config.toml
num_attention_heads = 2
tie_word_embeddings = true
decay_shape = "linear"
MLP neurons of a small language model. Each row is named by its layer, matrix (gate and up: input weights) and neuron, and shows model dimensions 0-95. Each number is 128 + 32 x the weight over its row's rms, rounded and kept within 0 to 255. A neuron's up and down rows have the sign that makes its largest values positive.
After each neuron's rows, "fires after" lists the tokens most often just before its 100 highest values on Wikipedia text that the model never trained on.

L11.gate231 [108 192 103 117 160 133 102 129 176 101 139 138 140 105 142 174  74  88 126 177 159 141 106 128 107 119 134 168 121 137  46  29 133 141 114 113 133 106 162  86 145 151 123 134 104 136  87 114 129 143 132 138 169 123  98 188 151 115 109 128 152 155 161 105  93 194 132 117 148  86 133  57 168 118 105 145 125 135 107 134 161 161 120  83  71  82 201 167 148 138 104 108 120 153 165 101]
L11.up231 [130 211  71 115 129 127 116  88 149 121  89 108 156 142 150  85 141 125 183 119 164 119 127 110 107  97 136 140 138 143  79  80 114 115 126 124 135 149  72 153 115 167  99 144 153 116  76  95 137 111  84 130 143  99 147  99 121 128 109 108 136 102 160 146  65 158 136 112 194 119  98 119  76 102 157 155  42  85 103 120 101 101 151 133 138 132 114  94 145  91 152 112  97 155 176 155]
fires after: ","

L9.gate310 [160 176 186  90 178 129 121 111 190 136 213 135 158 131 160 167  56 155 154 101 126  90 168  97 152 126 102  96 137 116 169 156 126 101 147 137 150 108 171 139 131 131 126 103 111  86 133  66 117 189 139 115 102 152 166 151 107  45  81  90 106 159 102 158  88 100 129 100 133  96 149 141 141 127 188 105 138 123 132 165 103 161  74 106 198 114 103 102 110 115  88 140  86 155 148 172]
L9.up310 [176 140 194 107 118  95 124 157 135 216 172 109  75 136 120 152 108 167 105 160 142 126 158 130 133 116 188 111 154 145 147 176  71 114 143 117 117 124 181  88  50  29 154 101 184 138 133 144 158  95  81 132 156 133 117 154 188  91 149 111 165 164 107  90 131 139 109 133 136  93 151 113 107 121 115 172 156 128 111 163 160  99  96 127 113  65  93  78 145 106 126 148 135 124 113 113]
fires after: "  ", " —", " 0", "\n", " Gary"

L10.gate700 [184 113 112 109 137 145 120 156 179  90 111 113 117 151 150 126  47  44 161 104  85 134 136 109 116 167 180 140 154 105  60 117 153 111 110 147  83 155 135  74  98 198  86 140 162 108  97 157 106  79 106 146 138 177  93 122 121  92 124 137 166 100 145 121 102 128 142  99 157  83 150 131 118 145  99 140 114 143 155 131 123  93 101  54  94  74 107 133 158 106 207 136 170 122 172 125]
L10.up700 [ 87 171 113 178 121 143 153 149 156 103 127 129 127 195 149  97  64  97 133 150 138  75 167 140  97 161 148 108 186 151 114 101 164 120 111 143  73 104 177 100 163 159 115 159  88 102 111 112 158 131  97  87 117 169  97 128 121  59 147 165 141  89 154 110 103 164  99 121 215 143 133 105  89 106  88 149 179 148 179 123 118  91 158 108 110 118 165 144 153  98  83 141 140 134 156 136]
fires after: ",", " |", " (", " such"

L8.gate373 [149 139 151 123 153 104 137  70 163 169 116 188 102 143  35 149  98 172 150 130  81 114 133 140 165 163 133 107 142 128 100  72 152 142 108 107 126 146 177  68 163 126 169 145 137 118 141  89  68 183 159 141 121 168 118 137  90 150 130 111  78 153 102 126 171 101 100 122 155 152 137 103 117 124 156 140 122 131 150 223  54 110 131 178 152 138 137 152 145 138 129  45 115 114 107 185]
L8.up373 [128 136 116 105 111 167 118 118 140 119 161 102 145 158 108 113  90 130 189 167 117 148 134 115 119 144 148  92  92 150 147  74 159 136 146 147 123 167 113 121  64 143 120 191 189 142 127 164  64 150  65 139 131 159 165 156  76 165  94 103 202 119 128  74 151 122 162 122 189 135  83 114  96 117 173  90  84 151 114 151 131 152  79  79  86 107 122 195 106 125 189 139 101 132 145 132]
fires after: ".", "|", " |", "\n", ",", ":"

L13.gate308 [110 198 140 157 175 121 165 135  83  48 124 151 132 117 153 154 111 140 148 113 183 106  94 128 127 103 109 151  83  77  65 100 116 168  69 165 197 139  84 166 133 203  92 105 141 144  75 115 162 151 129 116 156 145  96 159 127 182 109 164 152  96 126 194 124 127 129  93  83  80  92  95 160 131  42 110  96 171  84 127 175 139 127  85 104 105 141 172  99 154 143  88 129 143 167 156]
L13.up308 [ 51 168 143 120 128 129  65 101  92  53 113 141 110  71 145 155  91 148  73 115 106  76 124 158  74 127 121 200 153 187 111 120 145  94 121 153 188 134 146 150 187 122 151 133 133 147 130 107 134 136 159 164  71  63 126 142 134 132 148 155 125 136 100 168 168 130 123 100 150 130  98 137 137 140 119 153 108  86 127  80 166  91 109 122  98 110 109 116 149 121  63  97 112 174 112 151]
fires after: ".", ",", "=", ":"

L10.gate632 [ 51 130 112 139 116  78 160 136 173 149 127 105  67 193 101  99 120 146 128 104 189 174 111 139 103  95 172 224 149 116  85  84  89  99 145 130 105 171 162 175  91 173 173 110 182 126  71  92 153  80 121 124 121 151  92 138 104 131  85 155 129 111  83 109 161 142 124  96 183 100 137  91 115  75  62 156 149 136 140 127 142  85 102 142 129  81  56 113 131 156 136 151  59 186 140 172]
L10.up632 [102 133 138  72 182 169 148 123 115 163  49 101  61 172 123  59  93 107 126 127 139 121  78 159 111 154 100  86 115 131 224 177 139  94 121  83  83 131 141  42 142 151 146 107 128 117 101 144 103 119 165 126  47 190  86 121 149 138 118  90 164 125 142 131 141 136 144 157  89 130 170 112  95 101 109 162  87 150 141 127 125 182 130 102 174 127 134 121 128 243 128 138 119 154  93 148]
fires after: ",", " (", "'", ".", " is", "sq"

L12.gate316 [109  56  73  97 160 120  92 141 157 138 106 163 102 158 120  84 115  72 105 143 157 149  54 155 165 129  98 100 122 104 169 177 125 151 119 102 123 124 133 119 139 136 103 138 149 108 187  60 118 121  91 119  98 164 151 161 175 121 114 142  95 155 133 131 115 154 138 140 188 215 179 147 104 161  70 135 126 123 114  97 118 133 139 139 135 187 148 194  79 105 179  91 181 158 126 146]
L12.up316 [126 108 167 118 147 133 117 183 144 119  73 164 149 126  59 133 158 119 107 124 120 138 103 132  83 153 181  81 103 125  65  98 160 212 161 124  96 110 121 128 161 118  80 104 130 152 139 117  79 107 193 102 128 149 169 114 175 120 143  80 131 139 153 126 142 116  92 100 143 136 124 160  82  53 123 114 160 204 117  89 162 113 228  97  45 156 164  91 152 149 100 169 125 160 169 130]
fires after: ",", " was", "\n\n", "\n", ".", " is"

L8.gate106 [116 127 120 143 144 134 110 152 164 177  49 195 127  87 124  88 111 137 136  88 101 145 112 154  93 151 171 135 156  70  94  96 144 135 180 109 103 142 135 168 159 134  92 101 107 130 173  92 157 154 171 119  97 169 128 102 146 122 137 136 156 103  83 155  75 139  44 124 112 166  97 119 146 126  99 177 166 147 159 113 122 120 136  37  83  95 126 117 158 143 127  74 182 114 174  68]
L8.up106 [ 80  59  87 111 104 133  90 157 156 122 132 136 124  96 114 131  81  82 164 154  95 145  90 192  90  96 177 176  76 121 113  78 159 140 170 142 131 164 106 108 132  92 132 153 165 165 131  84  83 138 150 140 135 103 131 156 152 105  98 131 183 165 131 124 168 163 116 156 186 115  72 126 122  84 160 179 120 147 136 129  96 136 105  60 107 148 170 137 160 115 178 159 128 105 105 122]
fires after: " |", "|", " 2018"

L10.gate356 [158 151 119  87 113 177 134 123 153  97 126 187  88 160 127 148 120 154  86 144 165 182 161 142 180  77 113 110 150  63  87 166 133 110 131 143 100 159 115 175 145 140 137 103 113 133 139  86 137 132 109 137  92 102 174 120  81 166  93 158 155  31  78 146 121  93 158 148 153 113 102 105  94  55 128  75 147  74  66 138 103  71 110 178 134 192 146 190 112 134 134 112 107  89 158 114]
L10.up356 [133  96  67  58 106 130 164 121 137 139 163 161 119  83 157 161 152  91 122 156  92 149 133 136 121 119 125 135 103  73  69 119  57 157 197 174  98 170  99 151 193 117 107 115  71 155 151 160 109 124 109 112 116 133 131 148 111 130 124 136 156  76 153  94 128  93  99 121 172 141 135 145 131 124 146 133 122 111  72 112  84 122 124 169 175 119 151 185  58 146 135 168 127 126  73 153]
fires after: "-", "–", "in"

L9.gate754 [149 125 141  94 141 146  93 145 121 135 116 168 132 113  14  76  80 119  95 130 119  69 132 104 123  80 158  51 115 105  66  77 112 121 143 144 135 135 203 144 201 135  97 152 159 111 151 138  94 159 140 161 131 125 193 125 117 163 125 108  74 157 114  50 123 113 104 109 111 143 122 104 184 134 153 120 128 180 165 138 132 105 181 133 159  86 129 184 165 114 156 116  68  76 118 108]
L9.up754 [110 177 148 136 137  76 115 131 115 118 125 140 116 152  72 114 127 188 145 161  99  91 104 108 102 124 118 112  96 110  76  62 173 144 133 187 162 163 163 105 151 158 135 124 181  76 163 145 133 115 163 146  88  70 133 153  64 132 113 128  92 121 132 155 164  62  62 133 187  74  83  84 147  95  84 112 151 166 150  81 131 155 162 113 106 124 203 124 155 155 156 131  88 140  86 106]
fires after: " |", ")", "|"

L11.gate583 [108 110 146 116 113 114 133 141 131 121 126 171 132 143 139 143  67 163 119 165 132 114 136 128 123 125 162 110 103 115 126 109 129 168 125  37 135 102 173 122 210 149  66 131 127 151 166  92  89  92 166 151 116 108 131 133 122 119 122 130 143 135 145 155 130 118 189 107 143  91  65 121 132 197 170  80 119 128  83 128 134 182 121 134  72 122 168 155 134 168 108 163 173 141 163 152]
L11.up583 [164 205 112 163  88 160 120 196 120  55 130  84 117  97 226 110  54 157  93 110 130  93 134 134 142 164 142 139 123 152 125 118 120 154 145 148 187 176 134  94 128 132 130 150 156 144 109 180  60  98  86 121 166 101 171 150 162 150 141 110  83  93 137 129 148  69 146 113 131  98 122 157 138 114 147 150 186 133 127 151  95 130 118 113  91 122 194  93 140 114 183  97  94 134 164 135]
fires after: ".", " and", ",", ";"

L10.gate578 [ 96 110 109 162 159 129  92 182 123  91 123 129 111  97 170 131  80 148  75  70  94 139 148 107 115 169  91 139  99 155 108 127 117 134 145  41 110 117 122 120 155 168 101 138 154 135  91  84  56 109 143 186 124 138 141 159 143  86 139 189 124 146 142 163 120 138 187 136 123 154 105 134 164 181 159  79  64 165 117 170 148 176 121  66 143 190 162 150  95 146 158 116 134 119 183 156]
L10.up578 [ 93 170 117 174  91 170 118 153 133 150 137 140 123 116 138 144  86  83 155 186 194 189 171 172 139 131  95 150 181 107 109 155 149  73 148  85 134 136 169  96 129 152 110  75 110 134 146 110  99 127  83 107  94 126 181  73 129  67 173 109 141 130 141 173 173 114 171  53 109 165 104 119  56 131 160 169 149 129 156 139 107 120 110 114 111 118  90  64 114 145 185 115 157 176 128 108]
fires after: " and", " was", ",", " be"

L13.gate480 [171 157 112  82 121  98  82 132 145  83  91 141  79  83 129 133  93 144 158 123 112 154 145 119 168 163 121 232 112 106 143 120 121 152 142 166 153 171 136 147 172 146 153 163  93 185 133 156 161  78 111 159 174 104 162 152  93 213  91 162 101 143 127 137 118 140 103 186 137  87 153  69 171 128  75 127 178 129  91 146 104 195 105 136 173 131 122 141 169  85  93 120  42 129 114 136]
L13.up480 [134 154 142 168 113 146  94 145 155 182 135 109 158  59  88 131 174 141  92 132 162 128  90 146  63 108  59 152 160 158 123 119 172 127 149 105 188 134  72 157  68 134 161  95 134  88 132 146 110 123 160 142 147 107 163 193 148 132 141 107 158  85 121 155  83 103  70 103 153  72 173 110 129  75 117 129 169 207 122 145  97 169 141 193  88 131  80 205 117  95 152 126  78 116 114 110]
fires after: " |", "-", "|"

L9.gate26 [165 113  90  62 146 118 159 110 122 120 140 175  98  69 106 164 139  77  84 139 120  99  75 170 107 121 135 133 138 140 171 138 106 118 145 111 150 147 104 133 194 146 108 159 136 106 167 157 138 126 123 108 123 146 110 109 157 116 138 139 146 133 153 140 167 138 118 115 155 124 140  87 191  22 156  97 145 156 119 126 131 123 133 162  81 113 143 107 162 172 155 110 168  90 127 108]
L9.up26 [138 140 108 151 129 148  96 114 146 126 161 151 118  84  19 101 170 118 129 152 125 106 182 129  73 102 171 116 114 145 116  81 170 138 118  63 153  90 149 102 124 100 115  93  28 160 146 104  98 121 107 168 135 133 147 164 116  78 114 104 172 110 133 105 100 161 108 207 106 159  84 151 113 167  89 129 192 179 128 171  99 191 130 124 165  99 169 142 169 182  92 124 114 164 141 136]
fires after: ".", "="

L10.gate474 [149 141 107 126 162  90 139 172 178 119 139 141 112 127 138 156 144  88 156 151 176  84  95  82 123 158 126 101 102 111 175 108 121 159 128 122 122 108 113  65 123 162 108  81 133 107  95 142  62  91 152  86 115 176 116 179 119 120 121 163 141 119 149 186 146  90 124 180 121 138 142 151 170 205 108 137 128 141 145 124 110 148 123 201 111 109 110 111  44  93 111 196 166 126 113 136]
L10.up474 [ 85 148 107 114 136 191 179 163 152 152 175 181 154  95 184 116 116 148 105 164 104 150 184 116 141 134 151 137 167 119  97 108 144 132 141 165 112 153 120  68  86 125  99 103 162 154 115 166 121 168 168 124 146 152 149 116 115 101 128  80 117 155 125 120 129 100 137 108 143 132 154 141 128  95 119 109  65 151 110 144 191  95 117  72  48 112 194 167 119 178 112 167 118 146 144 132]
fires after: "=", "\n", "\n\n", ".", ","

L10.gate717 [124 125 123 131 158 176  69 102 194  95  99 194 125 192 149 161 105 118 134 133 142 157  51 113 143 104 168 114 146 109  94 117 128 145 136 174 126 121 158 136 204 191  95 153 138 133 143 128  93 107 111 136 143 111 142 182 138  96 110 131  92 110 149 135 111 161 158  90 154  89 161 142 146 121 110 142 113  72 118 154 100 110 120 107 169 132 137 123 128 140 134 117 161  87 179 115]
L10.up717 [122 188 111  98 181 143 139 113 178 149  86 118  79 114 155 117  77 128 150 170 132 132 138 120 100 110 123 150 113 125 151 127  90  59 126 135 108 155 141 111 139 172 110 101 108 175 139 148  85 155 143  71 106 136  73  99 119  64 101 188 193 136 150 145 123 129 163 101 154 109 168 151 102 125 108 119 138 116 149 131 124 152 125 135 172 123  92  89 166 121 163 102 138 111 127 153]
fires after: ",", " as", " in", " to", " after", " which"

L11.gate363 [120 114 139  85 122  79 104 114 111  53 177 113 113 128 135 114 109  98 176 107  72 144 166 114 142 151  90 120 133  61  90 127 118 140 140 151 114 101 112 107 138 150 111 137 171 170 128 120 126 131 200 115 148 147 129 147  92 109 122  97 152  91 184  96 153 164 146 152 184  71  56 105 143  97  79 197 110  96  73  63 137 165 136 139 104 175 150 146 168 127 134 111 107 131 169 143]
L11.up363 [141  56 184 127 109 161 151 122 138 133 167  92 130  99 120 147 138 147 147 125 146 140 200 183 128 117 152  85 102 151 153 119 136  98 142 185 150  50 162  62 143 118 117 125 149 121 203 110 131 103 146  87 113 135 144 175  99  77 158 146  85 122 142 143 203 115 135 106 138 103  90 117 167 154 161 156 125  85  95 168 141 179 141 157 184 100 153 138 160 104  79  89 193 102 158 101]
fires after: " |", "|", ".", "-", "sq", " sq"

L7.gate571 [137 111 140 130 154 152 141 103 157 139 136 112 141 140 107  82 117  84 115 145 116 114 138 128 121 130  94 127 161 149 115 149 165  82 156 115 174 157 111 129 124 112  29 150 145 145  71 151 168 121 104 103 168 176 128 178 142 108 153 153 165 125 203  98 152 159 141 145 103 115 146 141 181  90 107 119 132 172 124 116 133 128 123 124 125 136 117 159 120 136 129  53 191 105  82 173]
L7.up571 [115 135 162 101 179  96  84 174 160  99 127 117 121 120 191 144 141 116  45 108 160  99 140 129 104  76 179 114 111 156 126  39 112 165 135 153 143 157 163 156 144 108 113 121 151 156 189 169 128 121 131  92 139  97 168 173 172 121 135  84  95 175 166 173 149 144 157 143 155 102 107 115 102 147  90 119 115 127 138 154 119 151 117 157 153  92 122 198 140  94  65  88 115 105 148 156]
fires after: ".", "raph"

L8.gate224 [161 130 121 144 148 141 139 127 141  90 140 198 116  83 211 124 126 115 110 154 178 138 130 144 109 116 116 154 128 177 145 141 208  84 135 158 152  61  94 149 106 126  84  98 107 121 149 144  85 107 117 208 130 156 133 124 137 139 123  77 180 163 112 164 158 133 106 157  68 104 102 113 128  81 116 102 160 163  98 171 142 135 118 163 116 104 132 145 146 190 117  97 120 107 147  99]
L8.up224 [134 130 110  75 137 144  86 168 151 116 112 123 153 133 115  76 135 146 105  86  50  71  71 112 123 130 198 148 117  78 142 138 152 151 167 135 115 135 142 122 113 107 150 137 148 145 162 155 107 113 123  84 167  92 187 134 116 104 125  84 113 140 113 124  87 164 127  83 140 118 114 130 139 167 131 117  71 150  56  54 173 103 149  84 129 119 173 164 117  89 135 118 140 187 129 103]
fires after: " |", ".", ")", "|"

L8.gate99 [ 53 113 147 191 129  85 131 178  88  71 139 159 132 164 138  93 136  55 123 113  70 123 154 110 101 215 115 162 146  87 119 167 143 118 144 131 114  94 166  71  82 158  93 128 215 156 108 137  96 104 158  85 115 145 123 103 132 170 156 135 124 122 136 127 111 124 157 144 128 128 108 123 139 116  85 160  90 131 156 176 188 171  91 126 101  62  91 133 115 171 175 159 173  72 119 133]
L8.up99 [164 176 134 134 125 149 158  97  99 170 115 101 153 124 103 151  91 119 108 165  97 154 166 132 147 124 125  87 138 191 151 148 125 157 135  81  94 116 147  89 120 144 171 167 171  83 104 143  77 145 177 104 111 153  97 145 122 131 131 130  76 183 137 167 129 120 143 146 179 107 141  70 102 159 119  74 120 173  93 118  97 156 107  93  82 158  81 218 115 106 187 151 157 134 117 145]
fires after: "=", " (", "–", "\n", "."

L10.gate511 [ 89 124 137 172 120 152  95 130 218  83 144 185 110 141 165 127 115 119  59 123  87 108 131 130 128 113 196 142  97 102 141 107  82 146  94 135 153 174 124 130 136 147  73 160 117  78 145 148  94  98 100 190 162 113  97 155 125  96 165 156 118 138 125  87 176 116 116 199 128  56 184 150 154 147 114  98 133 130  95 187 163 126  93 116 123 157  69  93 179 110  82 118 100  87 123 170]
L10.up511 [145 155 157 156 155 148 102 155 100 103 122 128  53 127 189  94  99 113 172 135 108 120 160 159 161 193  63 114 151 117 127 160  95 172  93 150 165 129 168 138 131 103 160 163 170  90 115 138 148 109 117 124  90 100 162 140 209 155 234 102 112 160 125 104 151 225 172 164 134 117 109 121 121  97  98 155 107 169  93  83  82 156 125 113 137 168 133 119 173 156 133 146 147 185 181 106]
fires after: " |", "|", " (", "\n", "s"

L8.gate467 [158 135  76 126 138  69 114 118 148 114  59 145 118 118 154 126 110 208 135 135 132  80 129 157 165  83 119 140 162 101 157  90 172 159 171 131 147 112 113 133 143 180  91 116  90 128 138 114  95 121 100 172  85 144  79 157 136 107 184  81 179 139 135 153 101 132 143 104 130  93 168 102  99  94 144 117 133 126  50 141 165 114 152 163  99  83 103 161 112 138  79 112 112 132 136 121]
L8.up467 [161 109 151 103 132 148  95 170 119 128 107 140 131 124 122 151 162 113 118 176 127 114 114 153 126 160 124 134 160  89 130 135 103 142 160 118 140 108 168 164 145 188 111 137 120  96  85 106 128 143 159 144 143 169 184 131  77 111 151 119  94  79  40 110  24 212 143  86 102 124 113  76 120 164 102  96  44 110 123 125 151 145 107 105 176  94  62 174  81 146 154 108 110 144 135  99]
fires after: " |", "|", ".", ")"

L13.gate722 [133 176 135 112 113 131 104 107 146 130 151 144 131 152 107 136 126 146 129  99 153 143 139 251 135  87 144 106 156  98 145 104  84 178 118 149 147  93  93 158 126 125  71 122 125 191 135 110 157 106  90 118 143 127 141 144 137 150 117  88 181 128 153 165 141 158 129 129 146  97 151 160 156 138 124 107 108  89 119 179 126 183 143 108 133 153  61 208 162 130 174 121 144 157 150 154]
L13.up722 [123 126 118 155 149 108  13 159 140 141 209 104 115 174  88 126  97 141 103 151 136 115 202 124 136 138 109 133 136 146 152  73 108 144 101 131 104 136 129 181 197 127 117 231  99 182 176 170 151 119 126 127  84 131 120 150 138 104 117 140 168 180  69 138 116 111 106 116 157 157 123 158 130 102 104 132 177 187  68  73 128 139  84 125 139 110 132 155 136 162 153 144 121 110 127 111]
fires after: "-", " the", " |", " in", "|"

L8.gate228 [169 158 143  92 127  78  92 113 134 105 117 137  88 110 139 155 104 163  98 153 106 124 151 186 153 128  92 154 169  82 114 124 135 199 152 136  91 153 122 165 133 141  93 137 114 156 145  89  95  83 166 125 154 129 132 121 120 121 153 107 163 147  74 112 105 183 154 113 150 121  75  81 144 155  97 117  79 127  70 177 174 127  93 146 124 107 108 193 117 136 153 110 128 125 173 125]
L8.up228 [183 152 167  56 138 102 125 151 143  99 121 180  98 166 151 126  84 127 110 175 121  79 180 175 167 122  68 142 122 145 175 153 122 134 148 143 133 104 146 145 134 164 143 131  75 137 131  77 104 161 113 133  86 133 182 131 106  98 137  58 169 124 102 132  85 150 142 134 144 117 121  78 112 128  99  98 103 152 132 188 188 106 118 159 102  83 114 183 101 135 136 137 101 140 107  96]
fires after: "\n\n", ".", "|", ")"

L11.gate272 [ 90 110  97 110 145  68 179 124 104 128  93 156 107 141 125 159 128 141 108  81 119 131 169 102 107 164 118 119  95  78 160 115 166  82 120 113 112 131 136 130 109 123 106 157 114 139  64 127 192  78  96 114 102 123  64 133 152 103 146 100 159 110 153 108 125 112 163 125 112  59 122  89 111  57 113  90  91 110  98 158 142 125 150 106  84 113 177 255 138 133  97 133 153 150 171 103]
L11.up272 [116 134 189 127 116 114 159 115  77 131 169 117 133  76 148 106  60 148 139 125 144 154 190 144 174  77 118  90 117 139 122 154 127 157 144 132 171  99 129 185 132 142 118 185 116  58 138 114 197 123 128 104 147  98 172 120 127  85  82  86 148 101 134 145 109 108 123 103 175 102  94 112 168 105 137 176 125  41  58  79 136 109 134 152 166 111 133 158 124 122 127 138 119 139  81 119]
fires after: " |", "|", "-", "="

L13.gate708 [157 116 153  54 108 128  98  98 118 102 134 168  92 164 120  75 135 102 129 119 111 109 124 192 129  98 130 188  87  75 128 154  92 137 142 178 123 104 170 129 167 193 135  76 138 179 163 201 117 137 130 178 114 117 126 149  86 124  62 105 182 129 183 147 130  85 155 178 108 112 129 104 174  82  95  75 148 177 106 149 158 133 138 152 121 145  93 179 121 128 150 107 114  88 147  87]
L13.up708 [113  92 137 180 177 170 109 148 135 153  86  91  74  83 125 101 156 112 124 128  88  74 119 105 142 113 112 106 127 133 146 132 181 143 124 119  83 107  90 150 120 123  84 156  94 109  95  89 135 114 115  74  73  93 167 130 182 187 155 163 145 120 177 145 151 145 129 109 154 132 194 136  89 185 112 122 123 189  88  47  56 132  97 122 116 123 172 150 175 116 134 148 113  99 124 139]
fires after: " |", "|", " was", ",", " as"

L11.gate129 [143 153 130 117 107 126 145  99 131 110 112 159 168 135 180 148 128 114  79  99 132 159 125 121 138 144 119 139 134 151 113  81 132  90 173 165 156 198  71 146 133 120 146 101 161  59  86 115 100 109 131 144  73 152 149 154  98 184 109 121 115  74 135 150 150 134 164 133  79 130  57  38 131 128  87 105 132 120 116 140 186 149 105 126 102 124 154 162  91 141  94 105 129 136 133 158]
L11.up129 [133 142  83 108 133 103 185  94  90  92 153 135 166 144 131 149 114 112 145  95 155 210 108  66 118 109 106  91 100 140 132 128 110  99  92 148 181 199 105 190 136 131 131  96 171  79  62 131 183 117  81 150  94 132 143 144 134 110 143 103 146  82 142 162 131 107 111 150 134 151  91 123 105 135  78 103 156  93 159 131 159 106 147 119 134 238  87 120 127 111 130 120 124 133 110 140]
fires after: ".", "\n", "-", "–", " |"

L7.gate645 [110 153  91 129 107 168 167  43  95 114 112  94  91 176 111 125  97  75 103 116 205 149 121 125 101 113 135 127  86  56 140 121 144 102 124 159 103 168 112 184 190 106 127  97 130  73 128 153 132 122 107 182 106 108  86 131 133 134 135 129 108 138  52  85 121 141 165  98 134 108 116 134 132 115 122 163 138 110 108 180 141  96 122 128  66 140 153 127 146 127 112 116 121 166 141 118]
L7.up645 [172 113 105  69 174  94 121 112 118  80 206 174 118 176 143 100 153 110 165 107 110 110  91 117 167 116 159 134  96  65  99 111 153 111 113 173 133 117 121 138 153 148 135 112  90 115 177  78  90  89 115 123 162 168 129 140 118 126 151  86 150 168  87 105 100 156 115 142 159  99 127 121 171 152 175 126 130 148 113  75 141  94 154 178 145 163 173 119 122 112 162 147 108  70 141  82]
fires after: "-"

L11.gate254 [ 68 147 124  88 154 119 157 108 141 125 103 181 129 200 187 101 129 134 118 118 197 177  73 128 150 165  71 140 119  96 153 113  92 190 154 129 120 152 127 178 189 167 142 172  54 186  87 126 116 120  97  84 106 164 108 105 114 108 126 112 162 148 214 105 173 126  86 149 111 116  89 114 120 144 127 113 118 145 116 133 148 160  84 104 103 107 109  82  96 163 160 122 121 161 182 105]
L11.up254 [152 175 115 159 107  62  97 161 111 141 183 104 156 144 141 168 150  87 114 179 111 159 123 135 134 149 124 105 150 169 138 107 139 175 176 102  85 104 159 124  94 162 145 105 117 119  91 188  85 140 134 109  97 123 173  90 115 156 141 103  90  96 150 140  78  86 154 148  96 174  84 160  84 137 154  85  61 152 125 117 105  63 109 110  87  99 117 126 118 175  80 146 132 120 126 112]
fires after: " the", " in", " In", " c", "In"

L12.gate36 [102 186 124 185 113 140 150  79 127  77 135 144 107 161 137 142 130 101  99 100 123 111 132 125 134 150 184 182 147 106 113 113 137 122 161 139  87 115  77 103 128 126 107 103 179  92  33 107 194  61 103  85 112 174  52 147 131 127 152 105 134  95 161 168 125  99 174  99 189 122 167  64 118 136  99 132 154 119 100 107 166 157 124 163  99  81 147 179 109 126 132 147 101 158 155 201]
L12.up36 [ 86 133 115  85 135 127 116 142  63 120 135 149 112 125  83 160  57 106 113 182 132 115 135 116 146 134 155 153 132 117 183  81 124 115 107 158  81 129 191 138 112 154 172 137 131  94  98 165 118 108 107 139  79  89 116 113 132 104 122 130 212 123 179 169 126 132 118  87 136 176 109 129  74  76 162 208 122 180 154 122 114  95 139 146 142 152 168 113 165 160  67 102 157  89 166  94]
fires after: " |", "|", " (", "-", ",", ";"

L11.gate606 [150 181 150 170 127 104 142 145 170 127 136 142 141 163 146 118  88 137  95 209 144 149  59 141 122 151  95 114 138 145  62 147  93 140 144 148 255 169 157 119 113 164 148  99 137 102 150 130 112 106 137 133 135 154 134 134 189  67  90 107  62 151 124 144 145  92 132 168 105  59 181 143 129 141 107  62 104 152 120  84 115 140 131 154 126 125  39  87 120 160 158 143 118 122 110 132]
L11.up606 [148 146  53  86  68 133 129 119 172 143 122  54 158 171 140 150 117 128 108 146 141 147 155 159 133 136 163 175  92 115 161 127 176 114 192  97  80 131 124 122 104 110  97  69 136  50 151 117  86 106 122 159 148 167  87 106 183 159 112 122  89 113 122 148  95 168  90 177  93 162 133 177 113 130 172  95  92  90 125 168 121  98  97 126 138 142 147 136 173 122 126 111 123 115 154 149]
fires after: " in", " at", " the", " of", " with"

L13.gate580 [127 130  95 141 118 133 174 168 169  72  90 100  88  81 141 143 171 132 121 129 176  92 135 163  49 110 137 161 108 125 113 132 159 133  93 169  93 132 155 161 128  84 151  98 141 132  94 179 115 130 161  96 156 173 148  72  76 201 101 120 206  51 109 186 122 109 125 166 144 106 159 120 152 125 184 128 110 162  86 168 127 117 127  88 119  87 147 156 131  70 122 174  92  64 132 120]
L13.up580 [148 191 104  79 153 169  94 164 169 127 143 132 109 130 101 102 111 139 136 203 140 118 155 189 125  86 140 157 151 175 127  66 130  90 159 109 119  82 112 138  65 172 116 123 138 126 123 150  95 117 119 117  95 124 124 103 145 137 116 191 157 145 122 126 145 104 140 125 159 155 159 121 101 100 121 154 147 165 117 139  64 146 149 121 135 149 179 140 119 112 137 173 114 122 107 173]
fires after: "|", " |"